{"d_model": 512, "head_dim": 128, "vocab_size": 16384, "activation": "relu", "norm_eps": 1e-06, "positions": "learned", "bias": "all", "tie_embeddings": true, "init_std_down": 0.0, "lr_mult_o": 1.5, "warmup_steps": 200, "doc_mask": true}
MLP neurons of a small language model. Each row is named by its layer, matrix (up: input weights) and neuron, and shows model dimensions 218-313. Each number is 500 + 40 x the weight over its row's rms, rounded and kept within 0 to 999. Numbers have three digits each.
A block is one neuron, or neurons of one layer that tend to fire together. Before each block is what it responds to, as a language model described it from the Wikipedia text at the highest values.

Description: Pipe separators in wiki-style tables, mostly the final pipe ending a row after a number, as in "| 4 | 0 | 0 |" or "| 15.37 |"; also rare LaTeX \frac.
L3.up1189:495499525518465532389550539555507501497503594471531556533524457495461578431521473465542488523535507510454524539493538478458527499496523497460469469476426461516454490563528529513416464507464584450527497535519479509448492520500508499513493455459497465431468469577410490429583510524527529533
L3.up1395:459588479473484501412518540533432462501520523454512504545549473535515505395515455406577497518508476545409571497549491549501504493579504476536480568503483448525501468498528481496439448517440519429477526503504440494475464546437461510493447484510508447461423526524533428497580424485552546452
L3.up2261:501459470488478475418539547568432512472584491482532529480618501467503496489518607442534499556492527524492473474506524517510506514563513407480458445386495457483490516527529507580466537533373544430546514478459469479525479573440482478551480514488533507498491426530489449449574519482471488488
L3.up2619:480534549431497518425518505503511533465482419428444471530464504578471492534465459571485459587443472539499457492446486504489488469501489514441433454455461480507523537494510592568507536506495516477538527510526508436532489497451484539530566482572504535486527558477458502513527565486522568372
L3.up3323:467469542430467524421519585513438496501491534558524501570597555470489501442487549435526467531557528472500470514501494507454542417507510544462493542447529430540476499555594506525438463535477492460513552538529497523539575514441474492561544472517561424521494509542491436469446526492504522504
L3.up3711:507600479484492475539482489419541511542480526510510562507560449549565456444488524473539542518479513493508494487501517460518546458576474486473414563538487510490486486494424467562450563529495530495463421504453484505515504442462511452524452468435468512505508515564512561494432493490530424507
L3.up3884:460488551561503497502485539485467495522509587502540480560522548597474581419475514435531561557465560530573540481538540502496559477533462468502463586500525474545483516420573477531434467546474519494521506493471429483521524558497463465510510494473542467562476504588453462511497504465499502496
L3.up3901:554585489434427450504553507510499447558541482523394529540526435520586443434493483470521495531455520492537509502486527505499523443548536511462500516482439483470514546438516573453478460419482513445455459470530444535534498454524534544510504426499550511494526452420530510526437507519514473490

Description: Roman numerals after ruler or pope names (Henry IV, Ahmed III, Gregory XI), plus short word-piece fragments such as X, Q, Kh, ter, x, and year-range pieces like -17.
L3.up353:458545482460508509507451414610474550516415464517469524496593548501455448494476491566530581463459460579403508564481513475490445521515511504540545537525525535472578406403514567474510513457498528485541482496495494539474459476537448498553529504490466517493505608505528510502519519441540519525
L3.up970:500429534510527480495427476481481518537518464536474450502495466479511485487520448480462536551505545555491564533492423511470476508501490480473464440565542528476513474560490467465518550446556492497436451568500441468528525492494398491511523488549441495523525470557609491528557520509535583487
L3.up986:490475506472423493532480466532466465485489458444546483482497496462451477492473510552488538537586471511443529553435521477503457502511429535520524489491556554608513453455506517492478546528462504508454542442472412508482483491511517516565458521511470534507530551530503505522539459437505497445
L3.up1472:555478502462536482499590571554454532546514507529586512503576547443537529473473502519519513529545486441567507534529481536490505529483463515492502521499580479507505518541467550466517453527521554463542428563517466471505523539533524484569477547515543462474497566493470459486475458491493574421
L3.up2354:490500521472483477408584518434502484465550444495564511501530545477485467501501472557423546511574565547454554500518580583463539564532525504508502527409503587511553467510494475539544592539454447477515460500508522443502532553478441496468581494508571475457514504508476473540537478417556498586
L3.up2809:528471463532466498487483505539548509565498466488496467521463487429515494494480506485502539529523494558493531540428556499502491478525515457463535554439543559454592489441538452458549527452499556532511507561458512472516519453577449529482526535550473454536508505482539486566501450447484492509
L3.up3059:488512565423490513465460523508506437506508377506411571571539518476507548451562516435574503549574548482497469581490493444532563566513481511470551497477548489395515493442499483550638579481519519462382486529528481538449461475519500435552541499491430391604452516515411624489518490432464502465
L3.up3482:471507562547474565573478464497423450491514463440530551572564530457506522577484500524477481419491504457541533448456523530501592470550499452526495574517520490470492517468552576532515573498568479486493542492490438475452551493522451491525526481462446454338441426511500542438502449437554501427

Description: Pipe cells near the end of Wikipedia table rows, before a points, total or final column, e.g. "+7 | 10"; also "only" in "not only".
L5.up5:485465488455463439559475517488483485563551514483508500474448577442449527568493489509511498518529596557460488585451492566541500486518453492537416541426521461485544447462506603506509502551473485517515442493577503498453513559528517491501513487589481456486497538508546519530502535464501575452
L5.up643:499428504449424483478499501495491550470468441542513559497475584464456536524526454576479492532541557513477475439542488494546561517578561476498531451445559466504525560497589535519475448482491467460434535551496425555499570456503509443444471534622526450521521497481507457489500495494499472542

Description: Nouns for people by gender or family tie, such as women, men, wife, daughter, mother; weaker on scattered word-start pieces like contact, target, Season.
L3.up94:528542532486456456462487470486534486553483501466552512493521401486468538513522566554510444507424505476515476456553496522521540483566509612531519514477544532545520485497496441479517503459422458535527578534503513495526492542449536435493402555509480512491507481530496521518470491537516425469
L3.up982:433542482524529527517501497468516447516571481492478581508550467454551474493509449579555529454451452492476518479493505523508426497463537548495562541477543486547439450502512544466544468365498475515563582528468524371517536467554462510575504472474424500526535534548500547486478463526559545578
L3.up1370:501536530470511467548561499505529558497494584466492538494486462537469575480479511470515483474513431473402620454505520512456454460452516480505488513548582487546552500536536464594452497497525413443577571418460485502546532500467502494533516476540515436551589472560476577536490547549519456488
L3.up2426:542534495474436469519468443437527442452444504553514555503510482436502423510506439542533504520499411579469533510411557481534561555527504488539500515438545494511606529533524580467566570447502474520564486505546479490472506518478468442572587483552479497525509489514515501497563424532521494492
L3.up2529:485481523512513462463537478461533482583519514462527580492497539397458456542535449422525491422447501481509481490566474463524467562524606510423609506550478493552458473510528526463416471506549499442473527489532538599466557416553475453565443568479535513500479441514499529508505516504459523538
L3.up2594:519467405513543444476487506482412516456464504472451478540476507518503518510478484459466477482419467417475594511523516459512521478523555515467451500584453485565590495545518549513581527471492474492540547528507444466475519523449553506493566441512463492511545495558471468560435531551515436403
L3.up3028:519486457472439510501510471495522495550455442544548476506519499501451554542464534537517522509515530560443542570472457470463527491415506500481538569479529406561545484534554559541478442489499489459428536540502514469572519572501516462460505467534495533519506465487539527489472527538525496491
L3.up3353:529523494468511490475552516527487470457503488555527491517487501492454512419468534541445579389473471506519516503485472527491569456450434482473599451468589471514470431520547557534538537532471512507522500487572462503528434527431454457512540482448532435456477480507494507479501404546537473514

Description: Words of nearness or approximation, such as close, nearly and almost, most often before numbers; more weakly, prepositions after verbs, as in born in and born on.
L3.up387:509541520449503471475546452407475499452423496472556510446528534471531490494550488528442531515491559495442555580500476521459487514535530513494546494407541539445586470456517532427477507528526521439523591518508540479508500466493558479443524531571474634458553535547495473512573489520417423496
L3.up471:513431637527514480466468548445534590485540532509543535486521531509492477437492454484382519547525526539513520437484479435523533485606422511498548520482482459477434445473518519493627559546537467435531473464471542482472504424457494460513475625442601437600532496420551438492521527508489537444
L3.up1543:475567503498475467485552496539450537461527460469456507552489478525565444451503447535470432548546420538507521527511432486499506480537504570542520498534498496558482536505456487512509505451530485510492516528486539526513497518483495552437438538504539540448495500481504497527522498473472528559
L3.up1654:519503551475514495498457494562451537517465514489495461488494527469567463519441485519486477572452466443513458446506497481504486440572507555502552535555533479516563484533455539559608491506513527542442445504492429556469506508528457568440533490515511481525515525475487562459445583528463499481
L3.up1820:514536482441533507517538436493565497542446449428504463444539506516485516567490486446495474488485499447482456539561551514471488526461480529478490429429525486495467428474471426486513507478453496567596525600582449470556540492518511531485518554565436478527481513532495529541477526531490460504
L3.up3204:433475519545553541495509526510479503492521498455488564506496546405525492531475542461502497530443489503428530507499458448476412528531526463507510554510475525493548498588505545429575463493472482548488535519454526600526433485523477487444501467492516489505551453522461468507493579501562507515
L3.up3406:466489564483515475460474467449461501511471511458419529462526505572537470518505511523526471568500494487442526483548516401467514470495534508491565504427507490505471468529531502531496571426481470543545480526553545492497502455541496454496472475556436491517492523561482539482471457495561490513
L3.up4057:499413483500445518506532469484544541517531459502525490445519498453484537528570530432525458451494416456473475522521481502552534490496549506458480506479541495503505434455412522538499511493517532465457445470499507444547518496477529582500499529464507494527478458501506460508530510482536554508

Description: Words naming rulers, thrones, kingdoms and states, such as king, throne, of in "Emperor of Russia", regnal numerals like Ahmed I, and Army/State/Church in proper names.
L5.up2549:508486493493552450500410580585504495531531500448491561512576526476458455510512493515483494509524483531485466504517465451468473599544539500531508515528477491459490430511461516495417515438494536513546441483527444503516493431511514508533577502491439512502498610532510501512550468461507507433
L5.up3777:476494487490523515561494474522441397532446504496582506506484475531466516547447503486450446447510464608421439506543452446477518544519507496493544511504493483451490529522449463470454475505460568442461495502511440545500565422542528579532514491569545480460512538486578404571558476452471552496

Description: The word "at" opening a phrase or clause, as in "at the end", "at the time", "entered at number 25"; sometimes there, with, up.
L5.up850:439487583437501522547458483499499490600442527476405435506490591480563518535435494475504471628497502518499493511484508482544525508515482522453493521483583563467515471513526505519608607498522464511481504519500478494449478519506473550538537529528573599509560531577503520380455539469477440518
L5.up1740:470490552478493473546484468450517453521453518474498468535514517504499528474472515544418456515450454484475499460566546493490469485524530409480494508528456503505546470557476517572514525543481500526493437479410507464475540524543478564473518473535489528497498515477562590455497520545495497503

Description: Family-relation nouns right after his/her or a possessive in biographies and plot summaries, such as mother, father, brother, including in-law forms; weaker on word-piece fragments inside names and on table pipes.
L5.up150:528422488513511514517576504484444565547453535480416469453507541492460524550532421501465446521534510514507506483565497507461459502541560511497496494501502470529524423521415523448585534539543528622515504547472507501479427477479539523540546531508503561469536502533434430502460544456506440476
L5.up3755:458546573465476517481452454478515522552516513471501467487383474485524506515546475426544517518447523464523574532521434551507463541529514477465431417515502508590541550467453535420568485524532502475502520465544494464505413503487528465482514544551475563514464510509532500467533527477536522541

Description: Pipe characters separating cells in wikitext-style tables, especially row-starting or row-ending pipes after long cell text, such as "Party |" or "| Season".
L2.up2565:503506543545480466472507484467500460527500404547499499536504627458538506437551499495555471540546445485462518540548550539491592491483484448569483399533514526495477537515512496520497482515460516494513496504536474483515484581546501549475475456539530475419530502480524527501480455512564522542
L2.up2776:488568499476507528514469494543481446496461428517478469538518532478496509515545588454491470522514437422512470423511567501532531460462440477541512470519561490468464493506611504464499384563544463545509532519533499507520481495495483547515452538434515481499458527520563523452464439547492470491
L2.up3118:462563583475478503526511489447483486552520463566452460523547617477548506397507539513490474596513457462429517466534579513464514465516427496559548513493570543520449516501532528547497444463525497550526544507538429493483529526476462579543487462550507414531505543509519477469496484525519403446
L2.up3694:508506475486487459499500562506428487470518424535483440493532569471474496425546559512507456580547478490524542475540589531479561482504480444566448419484527530437462505494481506559506502488495558502503455474538494492529486531547467544447429440481512487459522507533513492488505463558579486517

Description: Kinship and marriage words in biographies, mostly after his/her, such as wife, married, mother, son; weaker on match scores and "including".
L2.up57:438541504514488521497430552437456537467522481467536541506494456503481477456490480521549464452548473539453517496473493507475498528577515541514576419485470471571437501456467455459489533453525476566517510528543558484485436524542506456528510510490514434420497510519489522451455429511490540480
L2.up178:456509514491526503528467474512479547451518547495522473533518492504400432556504424517514535466487517504451518558494458505545486494432540522486496432559380454538533520559520511512483548562561485529469469517488495504480448502533441530504552485460506420584424539476576481515501472541498515476
L2.up2264:530525550452525507485457492459501545513489455474459599480535430467495547505559426502547520493470480457494505532496489607523543502469572531525460472557517510578530463496437523429497523476478424458544524460473455459468480475444497487524447432517387481531529503513484539502489474522471583422
L2.up2740:462537559463508442467554566497503540548489493524475453553494467498525519470511589486520471511457532512496476538526524512506472466430577544588517502506495534499490512495529517478472475512556565440464496470469552512533493532480452539497468446559489438471481475563515549463484470507475465507

Description: Modifiers opening a following phrase, chiefly "just" before places or times ("just inside", "just before"), plus approximately, around, within, same; occasionally infobox labels like Opened:.
L2.up427:494449522523509510459482476553583484544464503472450497426474477505574492498450544543514538512596538424499431493519503526498503495556543532428402449462570490461467457512487564536407427393456555556402483573510552449524508487453507519424519465449485506517519465452521527542502603488530547489
L2.up1123:500483464532478531510557504540563561500540491546481510476470452541482471543604528451486513518412512489466496512559499482510482492545588549521404503530539469442496401553462531537519477490521522543388445507474478495428452515550465453472531460518479547521503495449537458537503539455576473574
L2.up1957:482471505508462474561485510482431462578477522490561439480415507566558541457533513507504523464522444457498447469524472447473491458517496429437542465477555428425524433468480575445471515445527467467453483545529470490466493532507538501512465416561552508571521483472536463465467624510490536483
L2.up2290:513563516478466487533428444530538503487494484425470513464526520504557490537514512513466549451421482480429545523520540500515484481557494500450525539426482526489463527518506606561523487487514519501510567452501495535466488509486530558486519464537474592539524522535481504554447479488540565532

Description: The first digit-chunk token of a number in running text or tables, after words like on, of, at, or a pipe, e.g. 13 March, aged 91, 20%.
L2.up664:465470501493470546511425486548549454529515517552475420452525513467559529508442481517494608504499509556460476439471485523539543531535536492554569512569493469475556575446463499498536529414482519395503505503487511526480495518457550463503548588518539508536459466461420517545462521488508478489
L2.up1783:507517539492515476479543455496438519405490469511478472492566487389542488489462505520556556488524577528527475506549493512406541527494465479478558477466498500426468537550558438431563509427496457508525504488459520508474486498483553503569499496518560518486504516529504496508574525480507507523
L2.up2207:501471533494487479560566540538554526480462511512491512531522503407473488468443484456511583551533550403462520497554527470515511482485485460488510493496473478540469437508583502528589509545478497461509480540521465504584473544460535453539538457528572530527531526468513526518529474470484569512
L2.up2940:478476538491510462406510499474500548460489454492521415534524569415549502502465497407503568507459416493553467494545513529454550502458429485538565487480490484392513535508523524535534547411474521421544559436442500504500505467522544507501502512456554538491589454427471528516494453422545541504